python train.py --n_kv_head=6 --head_dim=32 --d_mlp=1024 --norm="rmsnorm" --norm_eps=1e-05 --rope_base=77800.0 --bias="none" --parallel_block=false --init_std_qkv=0.044 --beta2=0.98 --lr_head=0.00974 --grad_clip=1.0 --schedule="wsd" --final_lr_fraction=0.02 --z_loss=0.0001
MLP neurons of a small language model. Each row is named by its layer, matrix (gate and up: input weights; down: output weights) and neuron, and shows model dimensions 0-191. Each number is 128 + 24 x the weight over its row's rms, rounded and kept within 0 to 255. Numbers have three digits each. A neuron's up and down rows have the sign that makes its largest values positive.
After each neuron's rows, "fires in" lists the words (lower case) most often at its 100 highest values on Wikipedia text that the model never trained on. A number after a token or word is its count.

L5.gate848:118114128057115132131132177152161114129131107141142114118102132165144122162146129101161114087144104164106160128135121097158108165143093132134111108144133091112144096118138151135135150144102133154174111147152179111183082144135153104133145118133082104146149143168154080110124141150100123140081089131135148122143141110113134142172123146095103132079155115156184141089149124136108157131137106081112091138063148094110142166112095125142136161135136130141111124136150122144145148134132119121101155102168135131142122128101135128087159134132159094149138141165145120108147100093109130118
L5.up848:164137137133115140098144119168115116147101079139167199160123131118122138144182174150119135143131123151124111117148120128063149139140124128126117147123130119162166143131157117146182165113176106135152115128148138146147111094167131176110119132143124168145139088109130084084112170075130159110132151110135144169139149095114146155121164091108133150124138148115126112126139105155087131133120143107152134151125147150094163147108124142122120128166132124144090085121135151119148115114102144123143129169131119129156143078120084174125108128148092125126102068129091138105158112142130141091
L5.down848:123158141144136104112104083126110108163159140117184157106121117126111144119152155121073136149151156082063114117080114082190104102137116148099117124120130134098121120132078163126131129141082147158151103122125098108123087114112126116075097112133134119104136127092113170117124128154116109136126139141176133146113117109129090120121152130097127185119139127131141158141124123107128141126112113136140132131126099106121145098133100093134102114124152109129135119108133112116148071125121087148160103113137143152112123129054157072151107143121135148125073121117094103102159133124185132150
fires in: "to" 36, "as" 25, "lake" 5, "through" 4

L10.gate982:133159146142134118124111109136150173155117138118146136162092113169130096140108117123116138158122139133145132161172166084149108162132147118106116095110167111101154102137097125173138115108092163149144090139143144138133147171098156069130122102167106114135127147142082117129123141115059133122129125152141101128155147110089103121178170143134120108114072149172147139127156176128102167138126128119114108127142151109127091171125127123122123094123092095149121107126127160100171122103153125083115102153103106128104091067134106123104123134144115136118143171125121130117166105125144153160
L10.up982:106157124119158156109158109103115186161172089155095149133135159074111154121136191117116174128114161187106189118126150122108114144135160148144148146114116145164080091135134115095128157061083146114112103131095128150114138122085130083101113112137107128118148121156139119116158148115174122120119147098110112163138139147134134120148129142121110139144124117091156135159149158136109126132140160099138093139151169114165124138108125165168143154103161104133127099138157176129113129103079129148107139120109123128110120102155125123157096134153118128126117087135135085124137145125148141125
L10.down982:163153088140119134114136122134121112099104126152147137101108110104124147111151117139093104116108138053159113122107133092136095151125121118142129112064127125096134136121143115148099094180101138101118116056145156133157133138130136127104149110151113137124115148130148183157106145155047165182124144112141156072112169141142143152115117162092109150137107130146130121128134103139125166131091130115148106119098080136149120121130125102143102123113124144133177091107146130160134076166132105123130145101136123120118100114140133137143105148117104144100175144121152075147163142146125114159
fires in: "of" 56, "at" 10, "by" 5, "on" 5, "called" 4

L2.gate818:117191115129125098140178153113134077159190150139136130130108132085112138154098120167166104160179122086108141160103110126133143173116134147120133125132111128098138093138107129127106149106139115082128117147125111182059140122145113159159159111114151126155106132118157116173118116080165146156101114111111141107110138108143104114081172112109120140140121144154148135167109120107099120140135116123189125105125149118159150152096137161146123097134134118162137111135152132137123134152114122148148109136129111118108174102086137125141113170140121112093163133171126125135120178091121127116
L2.up818:139144084112078139111140131082127144127136118108115151081075133100095120121142144173103114121152125110129156134096119094125152129168147106121118178156151116088130136118141136090150142115150138114121105140097145111113166119132094112128099132140116147165149086142135099086123131109118159143116133092131101157163086123171130104112141122096104139100108173139141102149159131121144159089155163104153115112115114113115155126174159115113144088102164117172121103153136158111123133142136124112133156122114086127101118143062129137153108122137167154134091136096106138121092132087142132057
L2.down818:141138102065171133155126161139127113088123094155122134143123099165137159115129137062142158124068074135141097125145142161132113130094134124109116117079125130131131121110102124154145127108122145174108199121049102103134119123163124130103152161129092135134126139140130160133143160109143126120131122116141121136121095095119147147134130127098112143125133131103174122083126131131132065153156122130092134157159153151112148131149108132151113168123135113087151146123120147152181107143132138092126092113114160129172112141136142126093134091095150106083119122138094112157128146156120105143
fires in: "there" 20, "entertainment" 10, "movement" 8, "at" 6, "shows" 5, "maintained" 5

L5.gate578:118134119127129127109125183157137113149113109129113101154128158168141095162123122134116133167079101129083103106102137143097154155117096165092137133124114126153160067098105101117104119081095117167146127129115145099138138109132115129119127160119145077138103161141151116136114141125080148146118124116163120166143118118145110150150142135131162133113089128156143117150126123169153163075147115118156116108107113108090118150120118126176106141104161131102156142097190168150125148089138174140142128136117122093098125162106134164132140116099119099166188143140136162128081131163116136117
L5.up578:144112137113098122099109124144143113143125117127100110096118131114146066116094122124149112142123094079142090121141119132107184133143133166112142121115106128130144090106118133131140116100111163132118112112089143145132143124114110101106112115131159154136109110141147122161145148123105131139114153126139136185140151106144088168132131077141165128146083102136118073099135113114152122169136109141153124128137192104122108085103159143161178121133183109117170129120187140169161144122166098142134142144121131063143091158108110110149122139092141094114163133134115130122151166105184146133
L5.down578:162161108101155087142117078119149089127110117109157130135095164139153132073160181133121113119156199140128138147148115122129123158123168083117096152145122124135115172130114121088165107092110109096099113093156151175118113120134111126086147090119105102122136071113134104119117117132126151136129120152085127127111154138147106131144127112097135155132150176130115148135121120131120099132162110123122165148145148119158132111082126174110090105062131149106131086123108134138174146160145125128137176137111094119134099104129145117120128130142117107122094136113089100135127158112095116168
fires in: "to" 22, "de" 12, "on" 12, "los" 6, "through" 4, "pro" 4

L9.gate762:137118137114122120105114117168173134137095155096153132146127130125166132189084154142156192167139127080135154154128120111143097199110096138114156193123163096138143102150104124101149119137157148111166111150115125126148133118142160107119128150125109098133108137109101126117140123103100116109067134103159126121123124160100095142157107116125135131085107117146138147138118138123111094131147083115156151096115140125133175191111150128175098152124135112148159123095155120097130128110125114128114129098101123129109105090102125124139180173148132127161119127093131144128130137145103139076
L9.up762:126123153116101117157144157128113121111134145130136104126111169162140155100159126156106118151115111116128092125131171148156124115111119173172147173096151082109129107096180139104141131115092135127159144121128100173115103134116111105142140122148111098118132099188090160161148121121104125129087140105139133084178123112111139125094146135149129116128109154101064094152096131136143120117155127112095135166161123150138149129119150106135122174145138105135142091141113138123126091085096166112125106155126164107125071140135094099188125110163115135134172084128088141127121117139158101122
L9.down762:113175129140115159171121137134098172139126104139124117130127126095132142111124127112102140146132150097102137116160104112086149113110159144125117087111162153133127100129131124161149097044121124119125147084163123125138102121119167101152134105131145103119101123208141110144102064165108100105156123122135086133120160113145137108156113140116117148142134103090132118108126110133115107104127154131121099159123121147202169129134155126169127162138131097133099107106141113122163142142133106126090084154116092121111173122098136118110118094128104118111166141112143118135191104123127124175
fires in: "at" 29, "for" 11, "of" 9, "from" 6, "0" 6, "1" 6

L5.gate442:147103137144060096097117188113150096141134103125117116149117139122080121147084152127114150161098104140174128129119129106105163142166136106133142174123090117077106112129131140110142128147095114123132149118134111096171153185137144090110146110118141121149096125137122118135125083134140101133105132136098130146137151070108107162105089116120117118138163096148126169128137121166141113114150119161119076098098091125132104138107105185137159133116109093139151147170168095135147135128147112100143137153093140125113108170137108109132178113090153085144122151145131131097143128147131154115
L5.up442:133171103143116125160154105090157135105128152107136109162111126175141120148143112097095120116126142111121159143165103126133129172126111100193139126108133150124149123126146142137141149095098188129159094125131152116107103123113104130110118187140111146123124144154130148113097121145150131135160156135081084105133121074148124134122102149203099107130116130104198137141131138166139185124148124134096099137113146085128120099167124132084163091148121112131112163117115150141123178172091164119127107140131160127133097155089097131110141126133156126141110112107137160144134132098121120136
L5.down442:099127119147119087119111134171105115110105112162108103106099147155151120168107105098126121117109159139139140148166076132073103158121090112122102126094125129139114140116094131108172177115112177129115130110101135122124163140111089113121150111132118099161134164119127111097122105158142183091179116098102167097177136113108139131109133103127128117126091168156133108113139125111134134095099172098106158082142138123114171127167104134119139124122163134138110151143132136117120149145130090151101156078150097092120075088157097122111114145140112129097148125085096135136141135115107105123
fires in: "and" 50, "now" 6, "broadcast" 5, "already" 4

L4.gate336:093115153142163147154126154136122135126136095108121116120152126133130142103110144128096106145115127156096156102108113086118139118127141038158090198103117146137152122124113171147077110119130129147153114158155074119183164166116127113177141118143147121129097122114080135099122151127160130110118088135116127136107123127102142135168114146134159137123142135111129167093102113083182125133127097177100140137140170135139153167112137122121167122153133157139166151116153111120139117137150127149144120127107143146148092096111138067157148122112112143175110157166133143121130133128166127141
L4.up336:072130115132105141067118114121103110116136118186118116127163109137111160129108151114139121135165141154130088140116110122121108127146170144123145123140112145136122151098154140095109163157123115090150119139150146120100080161110106062131125164108127139107118151143110122129133148055111107111133155118149108098105126102106115117127092137173095101110153185143117113179111145143149111119111159131147114112144152183111108127170126108127122100122104148157154102093141105140134120119155090126159085151073138145100115121119107104127119109089115122154090143149093136099128155178129101123
L4.down336:125158140100129078093146132132113156099112110105125105135139142093129078136104114137131118110136104165109130105078136141191067098074178122093146131120140144119127147098154159095144181130136117142136171123125148123120132153113082121102133150106118122156126134122173128134166124131110142152120120129105129134155132163112121109098127118102132140101105068117099121118089137101137143137123122108118102167168108123164110162121118135127120126170159160102105149096094156136079105096103136114180128099108128091157136129131079097128157135112144172090128133101174137131129135119140158105
fires in: "such" 19, "due" 14, "continued" 8, "computer" 5, "individual" 5, "revolution" 4

L4.gate104:139101127112122128108166180164143090146121103120094133138142104128123169142110099134188106151127089103133137148126108126117114145131126156123112179145110104114167115138133127088174168159127153166125120117148108098153106117153148140140131137164130121131130127099150121172141131128145130098117096102188148133100162118125115159124099118105147121136124113150131137157133108122122107083092104137102116130122075137077109154064095135191128148100099104158122122116137101119152131151101119089102118128156114105120110091150154091131093130128109158129166165157156164159102111139123172102
L4.up104:145119115119176133143138116077122122122116127162155101125144056094122124120118108121163120131118139099141118143121137098156093165102129103116132156075146118092138068098136151147155150108127141185139113145127114137086125103121135138129126122165123166163112149111163127133129142125143168124129162096149109084150140116121132154154109113109142157150126105136130110129155112115125107129105101183133089106115131143093145113052111129139138139128140119112148114096163145107135102132145118087165127168150138118132141085154140092175057153109137132141152192110116084139126126112119121118
L4.down104:134141152181150105120137092098115139091157158150098129114137095123117086117123114128162164133150133102112086135128143079144106140129119136126147151120146097148146115098138167139139132152124107173140107051100123131165106065096110127119092117143114137110135150097130132145104143166146168163114147102130115109152175087101155135142118101085156129137119118157095158112086104130117121139125125180156099138171067140133146128118110132140156138106111148143159147134143179115131099125145123138109162139122117121116143103130114150135103140147146095145137182155130079111174120120098137108
fires in: "is" 27, "had" 16, "was" 12, "are" 10, "were" 9

L5.gate877:154125081127142142059152159118160140136142148103170152120108142139135143139119149124131094168130103180163116137111144115097115140127127100090120136146153111175120115096150133115142143140106132124141145118113097101138135074131136118104110148083088126163133164135155116124114141104154142124103083122158127100116112104072086116165149122133097137121134164193121120086139125151124155126130131143104133145107102100117118168119072106154089155121152096136123125127135111147126113111137155153091152095100146137147129146136165144134127162131131106122189160153115161086149159130155179100
L5.up877:132115147157115122129131129149114115112086150153152130118113114137137114116173138126133122176114136086134130105085109133149149093129098178133100129128129142071184125131112139135129106116103142137137067115144180101155122090133098122098111167146112130111125153089179138144171129168158134089110166132143160134158148118152102164112126126162087150096155123112103143097126120151133075138144130140168105094120166097141141133109153168114101169143129178109150173124155127107109135115113131097128152185142157114074144102121141159116122105112150138135130135128146126151103124150084136118
L5.down877:179139136138149140090101108126111122138152124161160143139103144154106116171098093117131135141124113120085100121122169111143054115133105046106137152178123110168119120163160113116134191126143132094126119130091085119112113113105166091162103125125115120134132092112106111159114129126124182110075113114138136112116112080145116109158154116144119147120130150149145126134136102152117197100154147144128164150155109115146120135144113135144110161127120094142120115140108133122121141119109180149140118081123171091123116140160139116141105123134124106097144109153157151148123133091134155098
fires in: "a" 21, "established" 11, "area" 10, "europe" 9, "eastern" 8, "is" 8

L6.gate349:178124088120119161113120163127129131144131138133161088135125086103080101113113119146108136138125111137172101132154110124146127123142142137137123121116145160142191136084134135094143112130129122145116168147099095152124090111139152147120135102112136125131126162161152105118138138158132121063141139154108138117164112101122126115132086100168150129200157143161162183110055095128108137180125126122123085096114192115160088131116120088130132128177141126149136146152116089118137107140131106127151128152154119127125116123082116111140117125095115094109145158127142133127116172144146159126
L6.up349:133145074153130128094169095133122097099149094115126152132130163114112117126117136153102130117131102129123151126128117175080133139143121123161123136123132124116144110108085101158124140112152114163117157105097149156127129163121112096124139118119166123178096125081198121093125143146110114152123111129153075070127139144182155170174139161130118124154167109094102135136112130151117128128102133123112126100101151093132127109110080084149121155080132151130106124111164110136161174115142126114107120150115094150145144116111104103176127103150128173174146134093133156101123152097132111140
L6.down349:130120136124132143103137157099099149134148175108123133134054136143132116114131170111109115116155158179116101104112126127095133118153161168128125180113080149146108125176126131089154101105140128146181119100082133178115124130166134141097149103126170125109126142138115106120154143135135127136130148102105092169151132120125118158140128112134126135106114096155125127140101112117117085134128144146096128123104154115091126107124115139180136096152137130156142150127164151107124131107133142079175114114131090132139157105118111169141103156105173167210111147128135146071148161135143110138
fires in: "her" 28, "him" 26, "them" 12, "it" 12

L6.gate616:114099152110127126066123114137122098092082160146155168090100112093137127111111176160134167117091103130144101110122095164127076163130126095102142088127140128126131160138118121131119137102135109143141128121139151133098115087126120063109119131133127152112116148119141122138157171114109145151126125133089141112112128123115163146165152116131139155119139153148105127114144137130163174191131146109106115116100115147084137104118123148178171135118111087099147136145123131103097104098104141106144103152148127140094125119159145080144115142103073111172189093093126113106117133090129144132
L6.up616:091105149174168189186141168127132133124085126127135147151121156162133154150132116127122129101138131053148132090097139123140160157093118100095083098124130130112155120113131110130098104104107098172133131127124137175130132123096084083133145127134072137135144091118136121100111127147142143115082136148065118125171118119138157152117113129152112151144110123120135144115149111137134133131154099120109134119110124146138141130113107129130116148098113108120088168153178145146156135147106132123121152156155151140142148075088128122153118044137166114124159130115158138120142109164111138114
L6.down616:128113112139123094117102096116119138138103128134156157126156131138114165122106092136100116115120073190119146121148156123128115103144141095124148162062162101106155140146150118110106134131115123078146147102100065121142085150136113100101148156110100087117187166109124108158108145107152151100115130132119124125093148069137142128133139098139144161110135149158161109120100137148117124115177144146133123173152099164112149102094120133145140131140129133119112118147101097129141073131127120172108089104129132166094110138129166121151126173138129152128149124111082117131095079111159135140
fires in: "until" 19, "since" 18, "after" 17, "but" 6

L6.gate239:125120125136125157089146136110104117150128122115100081089139157140109120087147108173088116103126116147116138121139106114137084135151122109175136121105117145137145097134127106109115093174142148134133133139154112148131115140145075147171108118146116144124148170097124085115176111088146106088166111066125118091120117137134144151155141110098177123122101133118119152155184136158116155088117109136092125165125109122137201144079100084130163144091094115143155144144113172159138111121110130081096098139125168134162129146126113115118129110134097115133110120148131149106105127140160131121
L6.up239:160117140172119091118081117093114145132152121102078099137163098118178144112101135144113142142089165157154106159193147104139119105114132119140129102133122137110141089144126123089191136100128155121133114134132146112122157150114106132119133118111100103120131104126126144128165147153127084137157129157137093072120139147176138131108111149151145105140116137162170146112132142131117090121129067112110119132155168111104115140150121149113093176080069115090155096090180119123120155148119136151111136133125125113092151113163111160136174115160109140155123133132157130140111131155137124110
L6.down239:097130116085082143111159119145133091149110130142084089131136132122147131140162123102119154145136136146102174162136138108151150141062157113177134107109142111131173117167133134128142084137132141119091128118162063124127101146110148151134145151101147136160126137146111155087128113144152152118130113124157145150161105136115139140120153137138142120082148116140104156117177152142132079100137122127071153137127145113115114146112145150108116109101088100155129134099148165147134153118052098127114136129159132148166112128131141092126102110165102120098116109109132164108149148098200132119
fires in: "of" 30, "and" 8, "individual" 5, "sexual" 5, "institutions" 4, "computer" 4

L4.gate399:152123097107155123138124134105148116116160116169130094148139105137120114099081135117087150111114077144152150109076172129114126107149124168167137138132138153151171140096083108115118160116154111161115142124100129119147108155128105104126222172110145128107113174111099123145130117121119142098102109137134133134111161081112125133108136153133096094106164140152097125133107131106137110100156127168134110098117149126127133129111127134158083157146124094093122133130111132099125144159096095146144122100129135111149164190117124159127174112124083125133152168168130100132126171142162147138
L4.up399:096136078131107101103085128139135096139095080128138106137122109134156152130113158120097150098127119131126104130118122118143187147147135145130098120125177133105150160141123149157131148125136124110096115172081070166154079133105114131154110107122176102166128123135111133108152156146151146133102086101154158133149125084116145139149169113102117150164128139110152139154135095099176164133135153133105118079135112125139112145092103126128124070154096079121118102093123098164170105118086141143145127150102161117114104132155085097123098144121126110133133145104134121120134096133110171140
L4.down399:107134095101148123126180140086044120147144136131114130147107107140148113159123149162138165117126092156125131128152145128146136126108118154110137150141117138118092154124163190120170097084114136113122133138134162165147116114130120158121123087128098143132155149127124125149123131161134159105084144134118131166147168149122120136148126097128116127062133076143088164115133159082106124099149123125155079172116092112143108142107103156095121139127109115124104118103105105137136130124086143109160143103148142140123095082108099118154140106169124133155114091166155072130118148128093117112
fires in: "and" 85, "election" 4

L5.gate182:148137094127139167106123161125104112134133131115130104095139127131099123139124142128103142116128112149103132111134122079118088124127135129156184130126117119159152087105127128113174187111138119160141151125170157106151077136121088123184144166126148131174113138121142131180135133144140114092109129081091124095106163071124127124118117177126117133167174063119173189131123129136142166102126129152149143106098128131131091129153117115155118169085106112150164084086130159162165134145128119119157119149152114144140124094112120130120146109114120114137109153123130145142143168155127152117
L5.up182:148120090123164162142072133178132117139109104134100101107103160106106140127119099110095102149161115133175152148123148161116159107182128121158162075104116122141102193146162120161097104125165174106133127123140123100071122152121129173143171127106084106114145159134154142154135109163083141148113084106159147119129094141117119136150135134083126131101146152178135158145129139163112133113128102098104158134146159136133133150128130122124161124118132101119157134113135131109095118094074120139159106099164113115117115117124105127132104121116091123112144103108143107139172162114128141124
L5.down182:153083124108172103098132107088117160135165116095149117117073117157142177118122173174108143107111136129148125110141123114177124158097108122107143129096130150143131116147184134136132125105114147097137165118085204116142110135113116122110105097132140125173127085130126144086096127142119098128124147119102125136144127137122099153175136151115156111158116117141125132171113147126121108144108128151143167136109069134121106153101107100119125091177111128138119110139122129139095144138096109134125183148106158123127175120117130128132116146117174130132076107101130148113089083151095146090
fires in: "years" 37, "and" 17, "year" 14, "or" 11, "to" 5, "remained" 5

L5.gate890:158116118122120080138123148157140144140134103099134130113136168146153147114115120102142171133123067116171140110150147110081109114176137112110115129134104113140155142167071124080168113169109140109145102144149115083129122148155085080175137139106117124138118167145139095152132146123129158095115141143146130116186156097110140128109103146134121105151143112151122136158133117155120159112097165126149107124111121102124100137179116139168113142115135140128108100127089088145104142145092133145145105111122125149156096128144119159107140091116160154140143088108145148122123133169113214109
L5.up890:131184149106152110149134134141137102114111055117111116131158178166164159113113114100119123146145158143113175129145158115129097125160151107124140152113102096179144127135091154100111137135097211107129112137139155098118124159102106126133124101138114105128169083125100162154120162120146064140130135108101160116087170088154091133139150117133124117141152147107138113118144115132142156116121172127173125106149128122125120095140075140162129113142151082121101130122101097123138129136122116113114111098108153127112112122150116170107156113097145130085118108105125111136143128143075116130
L5.down890:137118091135129127085111101108136114129165128150139112093138113128144158095107158134106107141184171161127166114141143116118159104145098103166147126103174132166144146121151146135124131115144109150079107068129130110169134151114145106118136079121114120125159127135088163124109166093124048163151143107110154117099198119159153137149109113112140115130130164076161103122096109124149118164166130102122164146140108157168099160091124180132103117149114148135123128118137143120151137081106139093121155110138145102159127107134120133115105141129148154126107123134119111108152109138097120139
fires in: "and" 24, "including" 17, "included" 7, "of" 7, "introduced" 6

L5.gate358:132114166127104146110137119136151117147166072130160128111161117161100170145166115138106153154116122103116158172118114107114147058129143080106155099125108161140108127151080131141132132071104112150113146139147078154119117113130104111138141129127123126136099161131166116107149129135127140165149131115162099121109145150165149140112105154130120125134088169120123153162115133123104079131135157129129121149142149162138158148105118170164140156083096104127113091090126152141177124164133120156145136149107125148113126138119137123125101111090161135199147097152164110122151168154157161126
L5.up358:089123167146106105150168129154121155143119150097127105141157150137163124192090077134116113141101182154136151122104176116107125090144169128124109126095125110137121123121106137110111138160119113146119142127103142150116120138116114131131132096116117122124177114090112120114103123130140103171164079130135125056166086095127099157108103104116139113091118124132097107152164124158112150123116146090156126123142140139133109136108110096119077127089076095116100154143112124155164167114156115119122136097143160145161106112098104104138121126124135099098120178132153119157110112136078156140
L5.down358:128128136097129145154170120109138135122106158156122085107102115128124119160115124130142109144141154122141116087075135124130128129104085135117104126095099172117128143126095140112164147101136104148142073081163139088143131130112123184115131085096104125075132128125143117087134143092120090130101124130130118128117170106145112136154095162154098157147150127136183166134143107160116132130122154154140162116149102097116142105129162135083158141092145095167115091134132175156096104149081150160113130137161115136118127080085137114118161101135140115122130090169098113141114088128114154148
fires in: "third" 14, "central" 13, "west" 11, "eastern" 8, "western" 6

L2.gate956:115102146147114168156101118125122133117173116123132123176151117096157170124121150104095154133138104074148095063129113097091097130096119130130124112110085156152133122141120109113149141143111111146072120107123098123145130123130114164137111125079133090145153122124130103152143106130125118172167112152133150131113152111130107163119149129120137152167149125124114094102098117086099139125156127138121147143113083095153113114122158102155141173123104116113101131143180120112173129135120148119134120128155071083101106129119060157121156143136140134132149144141158133120112077142176118064
L2.up956:174109172157158160112125132124142095110113130141161143130143129114131160136082141129163172146104136105160066108098142149117123124154112153132146102138125090139144118157088187112130092103076121149126171109130106103142099116132154115142174125078165141100128146122156152166106153133161143130128128078108114103116137120147108142124104141165123130122143117116107159098099111126160105140125141153125103112094123122129066127151091146143125136101131138083126127132090155130108133163069120116085148126127106116115101117126129088110128164118109129147147161114158123063120144099167106118
L2.down956:153137103133127136140144119133157129117161144089101128124133105080152117128125140165140162122133109136144165121157045087080142138127112124128076088085143153143123102124184148114194138091155151141130147094131152136140146144111127127121121124161161121110107126104118095113104136107123183159118147130120128141132122135119129132122125107129153134112143087110079097110130100162124130160127178141112133130185089141169147119122180125159119111161111090108136133105168082093151105118131126099154130144153110148117157162130134130157118160137126151130127139095088138110181115154125097124
fires in: "check" 15, "were" 10, "she" 10, "vocals" 7, "chuck" 7, "united" 6

L2.gate388:149150133127173117171131138147140121133111153141130079158185076112112108153144139111134181098089124091145151112113131126118102120140127147117141149128129121118114103159158131112159142158122137162177102148099120126094147150146099133134079125117127131151133151082141106104130125139125129116179177142146155112124133108121138113093134150162154161154134132097183133140151096120133135128093102135144151130056090171048108124136099154148146103122104107139076123151125131137088146146092102144107135123114122096132135142092120173117111142146122137100120138149164141173106130111127107117
L2.up388:149130102149140133133122108126096156168109133181153124138110141094113150124118154119101154142124164156119122156083121181158118133136117080101115158124162117142160112127078114123122150115130126132146153170142107133093184088135129117172107121116151096115165137111104123102171172134138153164125174072138147115143142123129126114134150105152112141130120122134152069102147104134167122152103109126168116137112052173086134115146131138155137114171134111113098122089113158148126117166114118125134199096113121157164137124108150100154118108127122151125124108106107120137131111147136130154
L2.down388:126135121139094112127128114106134142155069127112100139131135154121100178103121157156125108167130120149135108162121128161135089145150101121126115155074074136085082114133117142096141133122096170105130124080123116113100191132085123101140136122170109138122137127105153100110111128144140137156156140095116093102166084157085063154132136140120107138138111066182114090116119119143109138146129124113118177106120120098136127132158158109113121114113187133130155119104157108085134092124106120149127140130165132188099137112110122104156112151119130118112147117132120152116141112118106138153
fires in: "united" 34, "youth" 8, "baseball" 5, "basketball" 4, "eastern" 4

L10.gate263:149103124152122144136137109128144130132121109144128090112152110141130115070160121108123165104124127131104134152127120147109158137129137151136135145153138120134128121117123159164134126125079146111127133155118109128136143144129134120170124162115142129134130156123127120113150165102157152096151121173117156125101076112128115113182129158109160228118105179129157098116203130129119131117072138078115125155133144081169085129157125118139092147109170126085121087134158128159116151122102118126133183133113125141126120128145129123095131117105138139123175119151174136081140107154166091152
L10.up263:126104125139122125150128141132103133092138127143080112126150142152129124087114132126143127133126122168151104115133132151091107158130111170092151125152113109183071139108112151178131093152100107123136121142155136173127124114125140165142148090132089100123162125118089131112053155110140094083138164108144102090138118112145185111129115113129132153159154106127096165141098106121135101149113117147122099099161115147140096126155116130124135090094144081140128163091095163143101149150149104155117107132130139168153103136151157162134135047128115141129152103109159124148152131126131104115
L10.down263:123143153123134176121131172176097162164140117138150130106143116073145133179098131111145138146124116109137130116111113169124110142124091116094139153117143150196117116162130124147130151145134099112133196133141139098119128098129132110131100086127112123150112140121105130128135155097143110127111121108156087137089110134161194167102157141125149161159138119126135105086151132135122143095130116181123112130114173123170127117124127169106167118159133138139103111131131115148140080166092123124158093111134057194149145122143142118145128124142142141168129130119116138170131109160120097140
fires in: "an" 47, "united" 4, "entre" 4

L9.gate134:130121111085157118141113102119119081118129139085146181144141148128095107120127186147170162125098155105100097138133167180109167143128086128143145091117152100088134144141142110167122131130112100129139091115087100110118128142101119156140172095153092097148134141090121117165106120088098146129147164151144148138092124115110125143133112120160118172128155123136130106129102150129167116126155152179107130125082108125113126100119146133114165103118128157140112118134137130133130107089084159126097087141114092119098109121117106161150096122093113091136127140169096110085176115120100119135
L9.up134:112126106094139078169128087090154105118123109156118169147132144124116131152136137169111126156131118113147144164167155129148134138121153141164178124092131108138098132155132163142164141162110125092132116136126130127146132142169126096124121134116096120114155108089123099177140098121135105140148137175156147146165119161070136111155082154141110135151128137178099143200124144123141137148121137129149155124092179112155141149115127123162163103153137135104137115102125134166142117143110129115096110133162160141122101111116109085137149150121103109171108145063133145125138133159165141075
L9.down134:083120155120136181146141131126119124101124166103124090156100109153093141129150123115127163075114211151084127114128096121122128116116148118110119093074108164088157129128131140144112123117120128139139148118153133117156116115087133126111119104190134163132106134122119163106101110162111133176102117095095130120111129116172122154095123089102166157154107130127147119111080144124156125109156145130105112109136103135116141123130123158169154103117081147126144127149086091126089120069133160117123139115116110155113129147137154137172118163156100152104136154121127144102136122077088123139
fires in: "of" 17, "on" 15, "until" 9, "to" 6, "with" 5, "or" 4

L4.gate501:100094108108126097113126148101129110156106090119164114144159141145136103095134096132177117143150079117156135128154109102108114126148161157143118126109138186114134111107100106109102153172154121166109094127118123146127122143125137098132145114090103124167134175114104109128079131099121116137094127138114121120120091119135128120105119082085109174167150161138198148146134117156146172065126154086120101132125117125105130152122128162165135111122146111134124150125129088159155136168127152156150099115109134151137124169089092108116081088135114149112155134158126081132097130114134153114
L4.up501:123084118139150111125153121111110099160148121119101105124154166113155115113132112116140095186109138150130092126186122110157099134154133171113127073146118113164136145123130122137109136128116169147121122121101119148119098124118171115196148141099137145158116110137149129115106143151124113160136121124148124139128116132144148125157106128137125156148178146120181143153173123144163160098188166118105129131114092133118155128111109140095094132096129135145092119115091115141133146096113110126145133129144195169156096145173131145114128109115093098103067145145092132150090129148145174090
L4.down501:129144156127134101111104112174115120073111130160131174123113118121129148118103132153114140186139134148131160107131102117120122136111148128094118112052159128119117105132124146080159111117137126116134132109101120175112161139108122093139137109146095125152157118147134160127110156178180091101150174077095121099124136116149116139109125132116120120133142118119108095147090060096116133130113135125126162101162090105145112118163125139141125176157152190135156158124134127111108165119082129106133102117138104113127133153127142156123114187128102091125147140120129072091153166123133130135
fires in: "and" 26, "these" 11, "to" 7, "gender" 5, "for" 5, "give" 4

L4.gate1010:100118089123145156116106112159135102143126125114140162131152094143099125114134127111183143099111079107129131118146124121141147163121139100121084148122130065156180116112128129134096110130092149158124138123087096111139112174130148116139152150159132117126105188111116145169104130134095144112110103121118133119115146097120137141149106116106137149148120141143172139132143106134147152120146143102142098105117137106127116163090094105219135155116148118102157116120126127151158137112130143142133107118108121127122121078157159125095153160086111127116167150187149126119112118129131217090
L4.up1010:153151084145120100119134155126129146129147119136126154109154118144131113171108098111089117147127115135157160140115154111113117130190127152144120130116095154155154071084092126174116130088110132150130142128118142139133106155132095106172132149108134112130144146094118102117150123127133143105133150132100139080109124089113119197108125118140121146116123135150150137139122091151125139103132097106142125178110149120093119174187137100181098119123066102114121129128197119113138119133201156147169093143120151087152146125152103116154142108104112115129151112150113105131128130124123178145
L4.down1010:088141142142098103096179101098113113133149138131124123103104145107107147099111142166102151100166115093114150147097115119159128081134109124092134146150094132170106156169135136128165103146158131121130116080112116114136132085115107109124144106091111122163151067156113114176153135165134064113133120103105126193157145117142107130104105142115112130095159113166114140146113101132142124105094102131089140124113122174150140100122151144081127106165120144131096153164142128138126165129108110114142139165167109115101107187128101115139122130120121099132088108109146124167123140118133114096
fires in: "but" 39, "who" 23, "until" 10, "or" 6